python train.py --d_mlp=1280 --activation="gelu" --positions="alibi" --parallel_block=false --init_std_qkv=0.0246 --lr_head=0.0102 --batch_tokens=65536 --dataset="wikipedia_en"
MLP neurons of a small language model. Each row is named by its layer, matrix (down: output weights) and neuron, and shows model dimensions 48-143. Each number is 128 + 32 x the weight over its row's rms, rounded and kept within 0 to 255. Numbers have three digits each.
A block is one neuron, or neurons of one layer that tend to fire together. After each block is what it responds to, as a language model described it from the Wikipedia text at the highest values.

L3.down44:112082182122134074128137116127129090125179119169075154135097124112105074146087142232113125165059117144159120165102127090143131093089141123151146143083077136098114110117125136110126094106196130131103101101108133112096144161151134194138141094192133125106157150175110125129079121130093141150
L3.down78:129066150154113143129182144135143141116119162141118080126161151145121145127139112055134121092146062091071119086146092160095104101135090143117124139154095096097145105070092147144170125086099083105185208139094149088121119145075116120160086182074128104149165059119115126145178113163101167085
L3.down114:171112117116175123179117072145156151117124118071105107093136160103130149149086140088132120129104075053135158135112147192143090133110145126135139097144132118115143163130184124121126167111131133148114121142143092131147181055117068161104156113066158168106107144120109171132090102146120147130
L3.down167:114128147094158120133154183158124142088125132109073118108184124138122102146169144099106150113128136140144067168144164189125100119048115198111190069104162111108141123180077146207125169136111139068135065168086092120102127050167096134099166175139144221145120169105157143150103174125127143122
L3.down335:075117109108107144143131119126110152096039138059126074139167104142176077056101103049178157116125138083115160158126080128114121157119110165152113120154073166126099147171062167213088165136133132110149130133170146142049115112119180190107139149142162212171124148168161115101125109073118116076
L3.down702:094148144127111134103123151111155108153125137146120186172152144114107114100076140099170153160146164095112142139099147000163125100125081185112141198144111121085055095197128174180099117115125126120174137082171144091195144139061185144135128135113124109109108143070161081142255118062146112117
L3.down737:089080093149121085123147081125072175115137079105132089134126130127169116194119204200125107146129137119141121116156099143110143106103147152170127112143179134040128129128092115152113121114220166142077121149095116100120076137148090164103107127156123150114162143150117210143122136153196124134
L3.down747:131080106120140104091132078098138108090106084116137088116111142106156102191117131150115126127067126088183137140107108143166114081073135161161172084118136077124111146122083065143159151127086122113122147125115108082115161191073095178155139138150136149127123070121164169149153166106134163161
Responds to: Words opening a subordinate or introductory clause at sentence start or after a comma, such as although, though, while, as, under; also fires on === section-heading markers.

L4.down187:159109159084159156172096119127085092099129171158129143098121139172092123174146110086126123162146117121115106172145103129191126105110154188127137176139118077085087112124088137147143147228083120109105154127088109200135072144120187088075155099179133128106135132104114112119166188129142140187
L4.down309:114082154109197100193151116118115069123105161112121192129157159170166086173110151115099071172094153074114123085140069112082227167060134094104106125159107125120091123114137138166092155094120102130113146166104127127116156123086147143143171093098210141119111118128116133116150068118144114133
Responds to: Final digit of a four-digit year, usually closing a full date in tables or biographies, e.g. June 23, 2016, 22 Oct 1986; occasionally word endings.

L3.down145:123172113120111091156042096147124086120148155123135102151099101115131102115184149124125116127086128173054108170179161146110109190134132093146097194147160145166111176134139115093162059141084160162087144183174131160075092078100086100116101096204132191113204135205092175098101157141125100180
L3.down264:086140148152150068176141193190044102144105168091098095125162133118134113154172120082179160144104131143145155100115118147097103148070138047156073115154136128168188116098067116125102135137041099135133094085120179201116138165155132080088134103102145126111109147114108150114116110168223071143
L3.down577:133162116077142175067114131106108169075129103170133140192126178125171134188078129144072169139167139145121153117168091183170107174135072179174139151132123069120131086112067138091085102125123118122087091169164088166145137148141155119134128146138147069158062121059174153171134150087133120114
L3.down738:114128134094134167133061153158076161108097087167091127190197143138091097115145138143108153098153159131146115192122066168151148096112150053156113156120079095156120067130158102144123167126170183116129149133087154129119106149122166175127170114143148188151140106168082108099125116150112118117
L3.down863:059182104139156108187115151118080123099143128152187109208108150080162162167161106153136181092115092177116171119155145162117121126149113217124146135119136088106106093125091211156165147070140074153140177109125169127158090087184137108161165119177103082111111103095144081114098128115114089138
L3.down864:103146114117112154058139119154121170142135124116124197139036135111114106126127108066172112159110096138118118141177144127195101133071160094167123157155136110150170171160145119170100126122132170119127123127148096144168165151102167087074080159132099105059118128177131200231110156157054093149
L3.down969:077107149128112110117100105130131101141153155123156186157140147117150171193180112180105152129135184086126130099129081154147143077116116175167158142116150113071139096143086149110184116116127050164163214231098134138177139100114111098150113071116183160108136139128126161094135148149150098155
L3.down1014:130090118133173102136123143132110163188126180169095140101079086148118139164152112151136139142179083149109156162166152192192133096101091121151089100179156129089098158131101141137167085160154043111175108128159132139113102109138061128144157130173140119131079130116103138157050130128140120176
Responds to: En dashes joining two numbers, mostly season years in tables (1971–72, 1930–31), also page ranges; weaker on month names and "to" before dates.

L7.down43:124081125083109105144136132089123146150090154072121149154151162138176162138119088177152093105130140107139117007148066147116121085166090172047121158143201135088115083176169165067124111143114129130115093144141098118166182126108193138104143121113069138081169093095131083142102201113110128140
L7.down306:173153127134164110099097120080149123098119164085131183166117136105101138086134130095172129126131171110071115179149088078195105117138105168128132152150145118123056104135100156102085206103135123138156115151091132103156153115111141107162115179050104160074134122063093103158193110087143119119
L7.down789:084129169159109121123090117095130166145136084128132116177152118141188161120151115161122190167122100134104198114125084081108109135113164124102109137106147080178117106173240147138104171115155112135135132113139092063119161107167137093097112139122198074121137109101094159119123112104117114122
L7.down948:182107145050117099182133136091135074112096152094149150099166160114128108148129150146161127077135046088140166176145133120197134142136109139138082137069098134106177092157145048138150143141098143120123121108090174098149102139141140176107110122143109102102137119105075146131117073122164090097
Responds to: The third digit of four-digit years after 19 or 20 (the 8 in 1981, the 1 in 2012), plus the first digit of seconds in map coordinates.

L4.down349:166153092159147145146122079194178135091162106102098120145129121126147149079114142176137154124134206112169104171114183121131176088146084089072079145133122157140067131128127118092135085170131177148206106123102162109121121100035123128146085082095133182144173100102079101108198112114132066128
L4.down1034:143182146128113127191117110202171161108101076166197118130212123146099122124153098179159171163099163102086145113112119106157114083130074111117102108179115156085075154122191148122127077147156095127108104156186133140152112083141167043110092152165116161079149146125065155137136048124120098130
Responds to: First piece of a multi-token proper noun, title or compound, often a capital M or similar fragment, as in Gram(my), Prime (Minister), Olds(m)obile.

L7.down267:077116142099171174113144114126124128100086118105178113121120120137116161122141148078087158131112115115079097118066165099125142080162111173118122134153197137122156110073079196120152150106039107149156101106219185091120127164036174101144198128160147133093126123144185139163165103182165166145
L7.down560:082134108108094177139157122108116146136118118133076102150150118182125086133124193087130149086097150118063170168071114000112144154127086084076142171150114111076156113142062127150144171120139131183144102128100163114171108109126120159142089123104161157126124135096201122119255158141188132125
L7.down720:090148154103114112126118105072125075107127124089190114147121114140119150137122133133120139105110140097117112079048146181128128107171143193121137142098227148178134062136107116113164137091128168193131150130146154115105140138132181143065128103097151128161181131118071136060133159149166138159
L7.down838:081144083127141076112134147162175134091107091104145101108107139105090114146096192138091169147172127177093143134107132095147086138118129142105104117128189159215152105094073168092125116102102143160134098118120104126124118121166130094148112093124102173156170117114131172134249093132155166099
Responds to: Subject pronouns or the last token of a subject name opening a clause before its verb, often after "In 2021," (she, it, Elvis).

L3.down80:113182078125106064082101085149145084113133133113109064131120083144114142121168138179119137094087142124170108153161094152165091099107125163148146160176094142077118080126156136181098108134098135139145168056141134037141125066087196133134158106127130145128136130121147184161138110114170127102
L3.down126:158082126109145079146131128078116100094162176084136089107132107143113138129155161125127129090159176140126117131134128118182153123191099141120075153154161152129121063101133082126130072114141090167100224187129109139170129161077130067158081152155109140100168146112099083139153097121098110110
L3.down275:156129131118173171193134207097171123099078157114205140140200149143175125101132110145175158072116184169109110147083181122142154180196147095130074103125098165094060091139165116168084125130118140091164103112139176100151137096088145142139093071146196136144120113085108137148135109162152114136
L3.down340:140183119131149134147190152107175151135094099145113162126122141131150148084137085127135122154174121138154134114109121125153081105148178142098137135070131142112096170168137142180101085072129088105100118152143109095172197077135152104142167041099136166112130136097074078135149100144158135139
L3.down876:096153102101162104115148131046169109157125139158141133070109136114121147095101148152119178121129145119118105110189127145159129135130176105132154132037125121163121095085150157150127136096097173127132125080084151102166185143174122142106143119123158168092138123151118097110111132215179132174
L3.down892:143147139118134113172133134129115162139112119142170178124137156063069162068153118140122162115081145176166060128086166175110150085164121088215152201091125139082083125154156101122110111089076111117119130103153158105156152188146149101095154069099177134151094119109076163136112117124132155135
L3.down924:122088100080158105126159162125176141191126142115104136100123130131105161089195120170132152149136159159175085132111118145182131131148090097117165170140123139190122200172149110163082134135082141113149145148184109062084113120105157117121118098062141118116158123140121182133125103178215090168
L3.down1201:132122163136118112108160131115125130165135151123125093078144103107149082131118151143178089152106148109125068095164092207127125105155205177094171123102074093061070200143149061151113175104112170145124096125123109123172144115133189175152142093033115156191125177130070107158093125118157140082
Responds to: Short subword pieces inside proper names split into several tokens, often surnames or places in lists and tables, like Tim-of-eev, Mag-rud-ers, M-ald-ives.

L7.down158:134066124123085115134187145169072120078154138101108101061156134137127129100058157063151119140153137102104088107153112000135134130110090162129143177136094150132122119142138145095182087116091103107181083121096108151154148071146162162106098111200076109139149163087136104115255122137113141118
L7.down172:106140115081125172142143081125104077120184147117121125113156128117173166133093125062103153183083170149121146093094081105063111113187110117095121149076097190085158174126118137124129126116087105188142123076190114087141120116102181097131079138135121149080111128080122169177171113154159157120
L7.down755:076095165090113165120131177111098142154137133157105153125217134112162136123177150103107114108189084086095125131095084077147120128141121082161114118086146155096135071092154108127098137138189077141101136071128128196138094191078149134155084156171129171081143163060139131148084146174095116155
L7.down1171:195099197105118153153154131161107138099074160084089098148112085135190143162087101162108041157139166071118113173094121099164194120091116098110154098178177143158073092172114169139136100165171079087180179133110177114123145140101148135141116080134073140103120096113072121186158164142170180150
Responds to: Prepositions and conjunctions starting a time or circumstance phrase, mostly right after a period or comma, such as After, During, when, before.

L3.down140:139117148150135064185141102106130053119169172131169106100167096107157079191098113129110122200176177146142171104109082152117118163149153090089128184115116216145106091164107089126167087164171123089145123147115134092136134095171112105173129135159186091131138093073056078163149099098109125162
L3.down164:176121132161087107122153181135142163114125099106109137164120096129170151151182141074126169067101169102159112104123136153202065119207138158118132134091096093135080123152106131170143123149113140075115149114151065040147111087093122142178136138113102163143126095136130106111115196146132113159
L3.down342:147152158129139146151111090084119123107139124104111139153151067089142224197147138086157081148106154107141141126032097168123181068153092150091163135136140179117154184080090113117199124166146140151171136138198125130091148113121137154154186118170107079141149102097128162100149119152130091189
L3.down430:112149179124106148137065161105168156126178136134079124204153147151147188165179165157118164075110119148141141130076170160088107069164148127068193139146195134143159203123097155128093168130138076114111140158098109053151134110080149123094147166094120107145099118158162213125137177130091150140
L3.down806:149210187075140159162120119129161205169128186107089140119168144085156150170135149158156121099065136037148168174096120149107126063096160129118154120128167083113082113137139127111121165158096125205111109054103142141209111140154170091106080175150128086143121146120126150133128124145157095115
L3.down808:163145091135123184166143117081177118159116150171121136170071081134147122158109175105083094160160134111133134113106131217170167123129074141115121175138085109126127167129074191149133098096115122122082151107122139120126116100137081143117139135066149148119092169076129129115193141124091134155
L3.down872:110115109126117142115137139067136133126138172107123064181130122149170126155113161111151188119166120155155096105136163117147093135120161108124167081141194109146137116149081140105112126126128125112143171099166159061151068120084171175099144122087159086173105102216130228198142127149119186114
L3.down1215:138154158118129092099091104132134147167108140136161137132131143192165166090101148099177120140161158096145129109124076081166100121191121115122146179110092141128093128084119127125186103125122104165056108079051139141194083173148180147079061088134160055177132161133100097174138168106123140091
Responds to: Prepositions after academic roles or degrees in biographies, like professor at, degree in, Master of Arts in; also institution nouns such as College, school, Academy, and career headings.

L7.down400:143095138126179117115137061088131132038158177081127150076157102114072130099134099148165130144176140113124084118144152081138086124161097105141107122100163119074039108131137114105117137090117101156068118153160121182123197127139113149079139080169131089076134177093152082121059139120108112085
L7.down516:092082144103076113136075116074117082168140079125147109111157099176124164093160138130136079136149148119123120107135105160137114090140103114155058171056138152077125175162109094137092175104121180101144115128082107133098108189152096162176151112146109159095146166074171131115082150111194159102
L7.down750:185165146151149093087140093113089092132169139087101111113126088158096146087100119097172115163142133192119195159215144138114147141160096166152159173137148085164098159122124075105111114146094119104059139204079119156098152142147138084099148114113146125114072114079084120195073111093119124093
L7.down991:112156110141180092136157150149165155127127149139098142155094128154141155171082153120109155150140113096141149112090098007109118139075133076083180109119140080142190106111019173161105121138140123148081131111161135111161098143073165136099187111173051162118114138113145144109255111114141164125
Responds to: Short subword fragments starting the second part of a compound or split word, e.g. foot|p|ath, hand|cl|aps, fan|b|ase, Never|the|less, including name pieces.

L3.down31:104207137188101148157157124167164143120156163096090160147133119097165085144177104194073149116080094172170140063086116161124121116145134136194174128085125117152162098170060117107098045097157087104176134129110119120122107121142148096116155148116129158173105070148143132163119159060111098103
L3.down143:104090128202154094131181125164151164135105154104135111152166153139136138097139116146153159170097110104099054144087197109131197092120109092136143162156100111096111143167138119146102116120097094073157142118138167118131100126073142174128124135114101116153138122115098140135107144104091124126
L3.down241:116181175127104090172142168148122099140136140058104104077197142133127159153140077092106162149102120196113091079108151144118097117181156154130153194142160075161102089074145123123179089159070169150099156121128133132135094018135115134164118075153087152134134113128088127071133105171128183163
L3.down640:115153122138106119172135141131192149104082184123109137151091098097124175153135120131137098145094170140111103147099099063103118105076146111090108133073187079092082082163190117177160156148104109112091089158116100099133077150135196139136124100073125127144150151147142076179080094155102094125
L3.down671:146201090136139140115089078143129163187158132125087188138151181121154150169136108149076151078171169223154118102132161228129118157106170086133122127133177121111147127108119101144181115132143134148145106176113126111123161113079130145097153166119106068103123192120137127125094107105142114118
L3.down768:201175140140070152170067122130181122163216123123088102157113092155141104135094090141134074128174139118166146125105148176137114121129092117124132150146089160154124114103139082121063155186076136117179191104124114123127103108139100157107137096142128120155205113094125177116111171171135154148
L3.down974:112195082151152099082104123075150113167143164124066063118184168105113122126136072071075153132127139103111126119185050183079108144086140130153078081108194124077146149107167169131139123145106164141185100153105108132173113154128088100108074101167155131151166125143093113139123137166105167140
L3.down1125:156087146127119118072082139065158112110113188137103086086100176119106127152107130128103111141170136105108142102169139125096146155189122112168134097115125119184180174098109175062180141169156125146157135140164038135113137171165084126155124112145141118173159105138131129086137156106078152056
Responds to: Mostly the bare space token just before a number in tables and dates, e.g. after "11 March", a coordinate, or "Total votes |"; weaker on mid-word name pieces.

L4.down446:162075137162108079144126165163094184083125170092165082079117047132131066116053119138145094095141169186128121096160099170134158132173061129124163108148112109115091172196120124081120129082179093121107129095109085131164155135100158159096137131131113141176120156107159170080094131121178111090
L4.down869:121077124161100105191160128097104073161130121114106101074135109196102156095081089120173119135127172138106123118174098173123094099153182143144167074128103118144121108104140110095147104040128071104151151158150116143194111104209139159107145114127128136162073149099102120124096142167148153126
Responds to: Short vowel-led pieces like ar, op, ip, as inside foreign proper nouns (Rajasthan, Bharatiya, Kashipur), plus markdown table separator rows.

L4.down541:085141164065096173124112097116159104146186148122150135110077136141163129108090125129120071100119164134111107195182122074149115127141091144109107159111117106100086171185089173121174149179177094135090153195122160133132110122086158088049103109157059104092121150168153138157127101139104163152
L4.down964:145161120138156150132136134109141089079144091080102074087208162195090143132171195135102133079186121078163150064140119162127108124109111123121139149136124093097151078041143119115161081144142166125133092122087103129184149172166146100113135112083113133112129093131120151052128139167065121062
Responds to: Mainly "of" inside institution names like University of Iowa, College of Art, School of Architecture, House of Representatives; also periods after name initials (K. J.).

L7.down518:123165112145120172109123153104179154130119227103189138175107088092105175112175096141114083118116083159118111082131119108095164115135119157121119134101162194135107071164120165127167111079168149165122095139128077139144143178163092140145108147136098169172118066138134170189090120100120164118
L7.down571:163094153114114124153091201118121157076068180137128119168135127105114127093120075137083165180088170161148181124151130126107158160158133183164108098147111092150116106129146070137145146149124093098099170143078056177087097162167105082071168138131137134178163124121184066141132101148179129109
L7.down739:128110100155100201156097151089152158101084116129151110167091157153085208104120134081137119123120073147096175114136185163165148088107161111116123087127166119142119170109155096117161194136165137095129141184108063188147088134151081081108198140142126140149130100121162120114075145104145161112
L7.down1129:138188086134100148146131167119160117127035139180142069136123163137102190094131158176123136098113118131143216099114114114108131182134123201144170118182103147108171175129189081125119140103186120117119143127126097077157181122173071151060086120075145146119132197094188192097139093099131097111
Responds to: The space or first digit opening a new cell in pipe-delimited wiki tables, often late columns of numbers, dates or blanks, e.g. | 10, | 3:12, | |.

L3.down5:140141183109118128136120062117104092143210137127162199112123168128120062116130119144149134140095185078161164106090141158176148109129144083117116146069145104111132124158169142100072120076159176157149072143080117097127127116133161091119119141085102139144142102142115159141099101204203116152
L3.down27:115112166110091131107141202097148115165148117120096093194190141160130120203155095078178198138108176116097146203110134172137110155079149044201138084089097138151138130157129121146139124102128096086164152208121102107131131133092147083146167143171119058144191124158065081167085068079173100102
L3.down475:129142152116144130167122097145146093147159100110156134107148172098090121161160099103149129080154183159159116189102136163133128159165166166158146199117132144194141085084162083080157057176141139137055158110098125126161101165143122140155110146107181180083091154162078119112063115134079102154
L3.down481:124122148121128135141112173137176117109104119131150163148150106122096157109149091157110223137116162214103104132097104148081066182155140130126112133158075123140139135150182145173138122107101167111119062094139149080095118124087212140098134150130116101104152169112075153140093034180088108087
L3.down606:138124161082141089167168131182145118056144163119109126082105130105149111120175136115156159164057125162129074085149124191178157114131102101142122145080143216086136147091113122112161140096088160110081101120080071080075165142088110136143162090124115120120103133121147128167117122123077152096
L3.down619:101105167137129122149187153081117174165156101138150162103136073146096095120163115135145140157164118170126089164135212153119140087134149061153141122103099082102156094189161108188148124059110073094155109129159133081193087116059116099076121120129131190109146122105112084173209134147203135144
L3.down705:072125146125183172140201141114132146065133063126149147151157122104142077101151104114105196139112088112034166051111144152066120135173152119113169205107116107106180115171130118172122142110139130100148145105144151132128129089062176130135124139077149141104178115117125146130131089165154145119
L3.down1040:099096161160179120105114137150134092099133111156153103086115132129075150133106106144183141148057135148109135109111133104097105142136156111158129115191088128109169100140160125130099118103156102115132170142101141034126185098045161151115096072138157118135115126096146138156121077123153081126
Responds to: Word-internal pieces after the first fragment of a longer word or compound, often containing m, such as om in astronomical, m in Heatmiser, op in Philosophiae; also the header word History.

L4.down125:087098146126105135124113137179056091105106120050122137136111120110175163087138089117105151156134152170123142131065121121106114084152125129123178151078129103171127142143078126180170146090097113127174082170093171097122131171092185065144160138152141103128147047146063133191179199109104125103
L4.down545:174100128134153121129170101044117154155194184111165148110176136174104106142145144143110146154136133148082125146148137157121066128131104096103157163176085184109130131135150137129134157116125110070144127092204101133137158147100129185153169112091149084126137075161130162134117176107130127171
Responds to: Mainly the noun work after a modifier (academic work, modeling work, work on), plus plural -s endings and head nouns like books or album.

L7.down166:178190112136118126167137097139191086130134147136111165135093139163083121130106127089119114156132150151155127097147157080162116107137136145088109148115159134099084104119185120080125155157115141161162158158185112131134106105156132142181133168087095141128132085123169092085163122096069106096
L7.down471:094148135177093065141119112133126065149137141116136125090193122140139155034123149083161214136120096093095183144153121131132117122182080092164125133089119124069163153182112104117156119101163144141147159148132078181138089147150106135117167135146149122064057130126091065121070092119152084158
L7.down753:125110163162176136167092098126146061140107156081146095112087159092141146122077100067129158151125092128126097128135147119147131118140113127141175155138135132154129084092221106112108140110143107094115117115100145151097115123129200088077107131174136164108142100101150175105117168166086079073
L7.down1070:164124097100103091081210158152115070133097151141103138175121085147148142132159166083128155102126112171162118135107134098230083103105170124134066104043178153132126122123158049159169145090110130166105101105117090099140128132162119153108150147181147102103168064134164153141137081122125161129
Responds to: Middle subword fragments inside multi-piece proper names, mostly non-English surnames and places in lists or tables (Gir-ald-o, Mus-ett-i, Cant-imp-alos), plus occasional " of"/" by" after a name or census phrase.

L7.down83:108151132156161157073175146150129145103093107183107112070154145177078138149108107110120130055129141083123110155130137153131159112131115176122125120100159147160122181181105090161145149164135108105089125115083135094096113152110116186081122088122177161089093112104156150170159115078142037098
L7.down209:157084107146121201067093089124127056111169200141125111128143095139096139083124118096062146111126146119103121135067153190156136142143123145104129142222155152128090112128118116071121122140173088198128182141098068155134033149144175095130071145148095103100193086143093184097058099141145174083
L7.down440:124160123127121190103195102178145147151114098100138087111184160163145077129138094112168105101145138142119108132162108117162116130138165125101131130109160183118207125050137071107126122139128167165104109130161173137105198184124159089098138093139147076139200201119080127127088086093119088080
L7.down839:104113134083100167155134108127113141123064155209149137147146165146114139112150120128148128176103179106043104154129044175170171140119156173119124103152120108121091149157080127101122179166177137120049109103101138081167155147147148114101131120145147108111075165115104082125077054113105101135
Responds to: Fires on "and", "or" or a comma joining two adjectives or verbs before a shared noun, e.g. "practical and complete", "critical and audience"; sometimes on a capital "P" opening a name.

L3.down265:127145119160144110147122137136083196116102093164140099141134097115145122144138141170155160157121170150094103167104108111076106134107151131082134153145053105081185119134125157117093161163153186084118091152101087122172069053145129086147209111095130130145123172148161135153143114108113153175
L3.down402:168133075122151125093123106122156160101104128096117196185147129079134070188146134071188132120064090152119150137179148103133090163120134159120160133168134110126157144140119146175109130105076109130148126112121046145130051128117188160118099168092122143129129128143136121077141157137101122068
L3.down542:145111151136127079097131095127116150180141076148144079087176181143108078133133127124149166164119116159138108125091059100145147138146122089173080107167133129172125130140090094122121169088138122163058144160121125169058135174100126112115103184173047097142109149139153141160116119107096140144
L3.down695:156121192136087117172183138125167135133148103126140098138137075109121179092115140086110143120134090044095124116137156154095096086098099201141109118162157092171117148141162110168176117132130119085121138162130106100138148081100129105111126160189116081095170142101132167106058100114086085157
L3.down896:155142141107103104128107200138070118105100125175094120097112096068095093145189205136145076115145082103145071062172045216135131216138118108110112139137136113122151099106173139119116114154127151146097153077094104129097136089119110189099094171147112201113138180153133128182111153094115128068
L3.down916:051169172098122093146185162142113100165128122130080165177115176128135084165165114136149171130077127106102099115119184089164153105134156120110146107140133170129173134154041082154126123121205106087119121161106113123176063155125129116086134143121141147115102124093159136137136176082109138155
L3.down1036:150167130150112076119162117104100174149161171132118125097115167108125117110108165137173185219147065054058153140149083079137136084181123113136161142141220141150111151121078117209149154052052089108107117101118140184138111147151107146122082169100127117124082123102132151174192094118086181204
L3.down1269:156135117133109134087142188123132188163221135115153179153127194135134177113181185110131179060171134138179177066107136134119112135108107150109126135077119136137173085120103175105182093100125093068146148061106107088172160122117190095151143146065119112162156200143124114125091171080068137115
Responds to: Final digits of years in table rows and career lists, such as 2018 and 1981–82, plus weaker hits on prepositions after verbs or nouns like rise of, laid out, switched from.

L4.down206:154166112138148166126108138161126176090107158159121151173170205108135055116101210122125155106132174129108122130114134079106085075086133153115060174139125195107162138180136209162117133108127147094150138114164153123102101132174105102098068117088183094121120157136168121095167198067151035127
L4.down579:176177134134083146149156179165067150147158143158159125148121174175141139078142137127113181098078136075094120103149137188133126132159114086131161132063150101130178111160103138127064141096101127134110172105128115144167123094111166112087186165169126059109108140117133177062105105128150080174
Responds to: Words linking a start point to a coming date or event, such as to in "From 2009 to", until, before, following, plus born and date digits.

L7.down697:091119104164097182069126145123084135119092097101126079115116149157104128140116185114129147128173069124099113154222127187116168155109142155138164132120074161164134145173174116159100108119136078105152113107110106123115200148148132148173103150177085099154165121083115071160079140106099098070
L7.down751:153164133138138134051108077148144147085088153138148106109131133126166125131102150161120121133143133132112139179146130066164141197101154134114133124098139101141110082112179113067089102085080143112145159125127088180118155159151117088178150123109107165128134121033123125110189174109090145190
L7.down894:150170124072151079116099120148159111090115166113143124129117081135108099066109109096106109207148185095141091138122087104128141083112136148090070165167129152164108162142122150096089188148080173133140047121191099099141092085155127120147145152107128121158167149137167119057104131095077156153
L7.down1003:172238118135127143109121129125146143079157164102111167117087063100166130162134170179122151200160127163109119128164080135106135118175184137118076140086141152175121153106130130093141076103133146151129161131112129106085160131128112092117153157107183081166095113152140107077086109172133104107
Responds to: En dashes between years in date ranges, mostly inside parentheses, as in (1983–1998) or 1999–2000; also stray tokens inside parentheses or table cells.

L3.down48:102062144124138138143116120110106111157121129140101180058157141129133194147122125117112125136119132117120121162151116208178091180127182059110130138111065091119140133157110117106183096147093181095115123078121134119231148130107057136064145171146102094032099066121103151158057151119141141110
L3.down104:107174174098111102137127132133043104100149105119125083110118086090112128103128179113143123174076141094073139085155077189138128181137114190179110164077141107119108148164168084160213117118089149091132122147124120138129059125147126161099036171099157110146112188157103102182072083103124090169
L3.down199:173146157149167108130116094107123122144180161176149100122096153137099130119161145102126121099180105154145130128144142111121082143143155126125146150119127140140189145109064115118173099138160135154142118123126107135148106138167149102115114122143097155137137194131152174143096168105122106057
L3.down209:130142143083087097082131128081117153109174158175099161104180154070103073194114144123174153128171118134140147148080137149143155177098115127115135154111139100160109126151116126165082143096080140137190143137108145143168047053150102068107151119106164177137133053135107136116160074187133159105
L3.down284:156163145147104081093148087130085133131141140144170096139092131106112123127107171127098119125117114155144194099141206143105126135149171068097097102155091083055110134159098134119059139131129148147113110110100127146095072082156112153100145150161121063083048110107132166216105155126133164146
L3.down742:175092122096206167176087154161073184096145147169101097121124113093115120166095123031124103132130118160138099166148096089120131095084139082166197154093136108106114135148102111113134150071141125121180094131103151152096090159141202128110106091160131100153170179148122138104177148187134080133
L3.down957:151133104157177164146160129115098124114086099167114080154122131138157142118082158168104096136092153146156093110146108143123114149073090079103134182115114113116226123138116122097133141142087154174135125124125084066086132177156085091123108117176120112128224148114107091118124157167145154151
L3.down971:128118122055173138155072128162097070112160183128133156135157081094158116157132154085147111165133163095146057125148113104124181114139102146139051117172152090112140087098119091096136159134059214051176116146092119161192138136147104197118125123127117111125142117183131124124158143111077123100
Responds to: Function words such as and, the, of, or a comma linking parts of multiword names or pairs, e.g. Democratic Republic of the Congo, Gilbert and Sullivan, Food and Nutrition.

L4.down386:125074136087122168106159138163130098101126181106163143166166161135152164171095110095093097168124105163133117148151142005124065103114175121128140101195189122130093164178081139192121126151123121162106087137129159155140065200131105110079116183158090185088085113177084146155186221072137117159
L4.down1040:143147127095148129149129129154103140114158144114102149096125088093077116108158077114148113138110123087123074117127115100156180098152115179173073133137131116126079107199134138093063079101065130103119081142127113190102116139128068130143049175107143149127113113111081141145168129133138101090
Responds to: Connectors and possessives placed right after a name or title word, linking it to the next name, mainly in tables and lists: "Gilbert and Sullivan", "Jack & Bobby", "Elvis's", "REST, SOAP".

L4.down826:096180121113125134171144104164134103055131195119134130173080128147129107126122114156100133094096140155146104134142160124093043111132159123115186169148181122167160122214153108132148108140140081163114158147115136096106154157141153165127181147074165150116133136076143136057148109134130103103
L4.down1182:096136098173122149111105098152197060172143141163109110146155135160148097144130109202037111141129129178177172128120112112135112136162166183130152156162182122169081108129139110107159145135077134124109102122117129068132077123148153146161167132097196117162121084079118107140093147146109121145
Responds to: The middle piece of a full date, coming just before the year: a month after a day number (12 August) or a day/comma after a month (March 9,), plus phrases like summer of.

L4.down101:187135122115146148085138083173165102121116149174067156137103174077155140132134147121095154166126128117049132131147158041166118139161173173117125134090187098156106079121099091201123081082084170180113174144104130070131133132085212128158060173118105109122099137080100155113137089130127119120
L4.down753:159112165109090176121149136113160146109107130149163138110157076099114135115151186103136119069125100109035144164073182098112108159182168187119217134167136101162091160104113171132101074119142123178125153110176165132073117113089156073100161078137105116102168123121086156206178098147115157106
Responds to: Subordinating conjunctions and relative pronouns that open a new clause, often after a comma, such as while, although, because, when, that, which.

L3.down492:128173147122147154168117178105090150102128124132143129191159109100102167167135175105125086141134110125129152101157151158141091076084111193126160183186050070081105121127129078168177121148114131095112152124165113116130159140129070158148168132140137083141112171106163155102130146170092091131
L3.down632:102127166137139126111133129102130157194141178120091192126103091116189149215139161122117110030137153145115142075110185133164192082079122162128143146106133150163147044134106104147127125107145083085156106090117131127145129115119136106116126135115109155085173090131156148138090129079076136198
L3.down633:173089068175137158138090100142156144149136170079153108135109125127146165149105176103182138128138076173122148085128150146148120064083138185124111127133143107157087139055080131132129120105118155132188108051143136092117144116129108107153088156146232149169089050096125116074152110143157128177
L3.down660:118107157154183098169110145136112109146096111159103130136138153077188126162180105142142175103101132094130104188102121174154048142069126167137168109097144103096175181111121110113110049126154155115136161039095158107162147130154125112112121100104120122171107112103157098171152139145189138140
L3.down1047:172123106135142125119172150099140080142151132147045094113135130158127121153118167144185122120135134119174099138090075186172179110102132153123126121116211130146147095076137126050141123112079154117169144151162103124123139099156175112142115187134156143194086072101115087120169098119123107195
L3.down1064:171128151130137137083097169057100112091111121161153111079191171141088074161247127152182149111165134165151054145107084115158128132106125114162142147077105124090186126116122114160190115149136175137093179139098123104082162183126040139092146117161114154114133156147096148135128153159101162078
L3.down1182:170118134136124094075122132124140157101218136086134136082124108176115109094119158091140125176117079131102158117145078089185103130123154109124136157065139079130133133124144096119109101163115107151119165150118133148059133086139120101130098150086146141114146154075202173094110089165185131168
L3.down1265:135184115093066161165145148080188185116144108152134128097140141159093147147099143119124108131108159171089140121094109103177060108177104141093118151072129131081135144106138224122096097143106119168081104125173113109135139146130154164162106175151112113121132168104131156107118134162158136100
Responds to: Fires on the word piece right after a capital S (S-ent-ences, S-ur-face, S-oc-iety), and on " of" after University or Ministry.

L7.down29:157087149156080122120135128055135142210133078108113080116126190154105151155114161153123122060148209110151138113096079178162177128142144140113162214112112203155136162117216209115112095114135103144108100133082118088093130168089084114115153082115135134115143121108089122166056079132138112123
L7.down32:120132173134051146131128121081154097099123089068206102166114070117154131136156151130101127120133152113119172146157131138121123155146118136068124110147183179145125090210114118174146088061110157172183171102189108110094121133153104134075130167139130169078201097156115124159065124113134188146
L7.down55:144070144146110172119112096147105093103106191154131188156138130093102123117110161070160131135122152148174096134170160133096169136127150107104084149146112130135113139107173093152183146100132087149092154077155173130086025124134100162092132150122092126203119116165151125075166147145146110144
L7.down217:128147160109142178083115099125134125146091129124189172127174131077138133227177158142087142047135141119136068134153130117139131131145110184130115067172147159118111136116079148124117168112124154123103156178185153168184163160145161143087068066063163174079134149102084146161139144113162169143
Responds to: Short second word pieces right after a one- or two-letter opening fragment, in any kind of text: gl+ab(rous), n+ost(algia), N+ut(rition).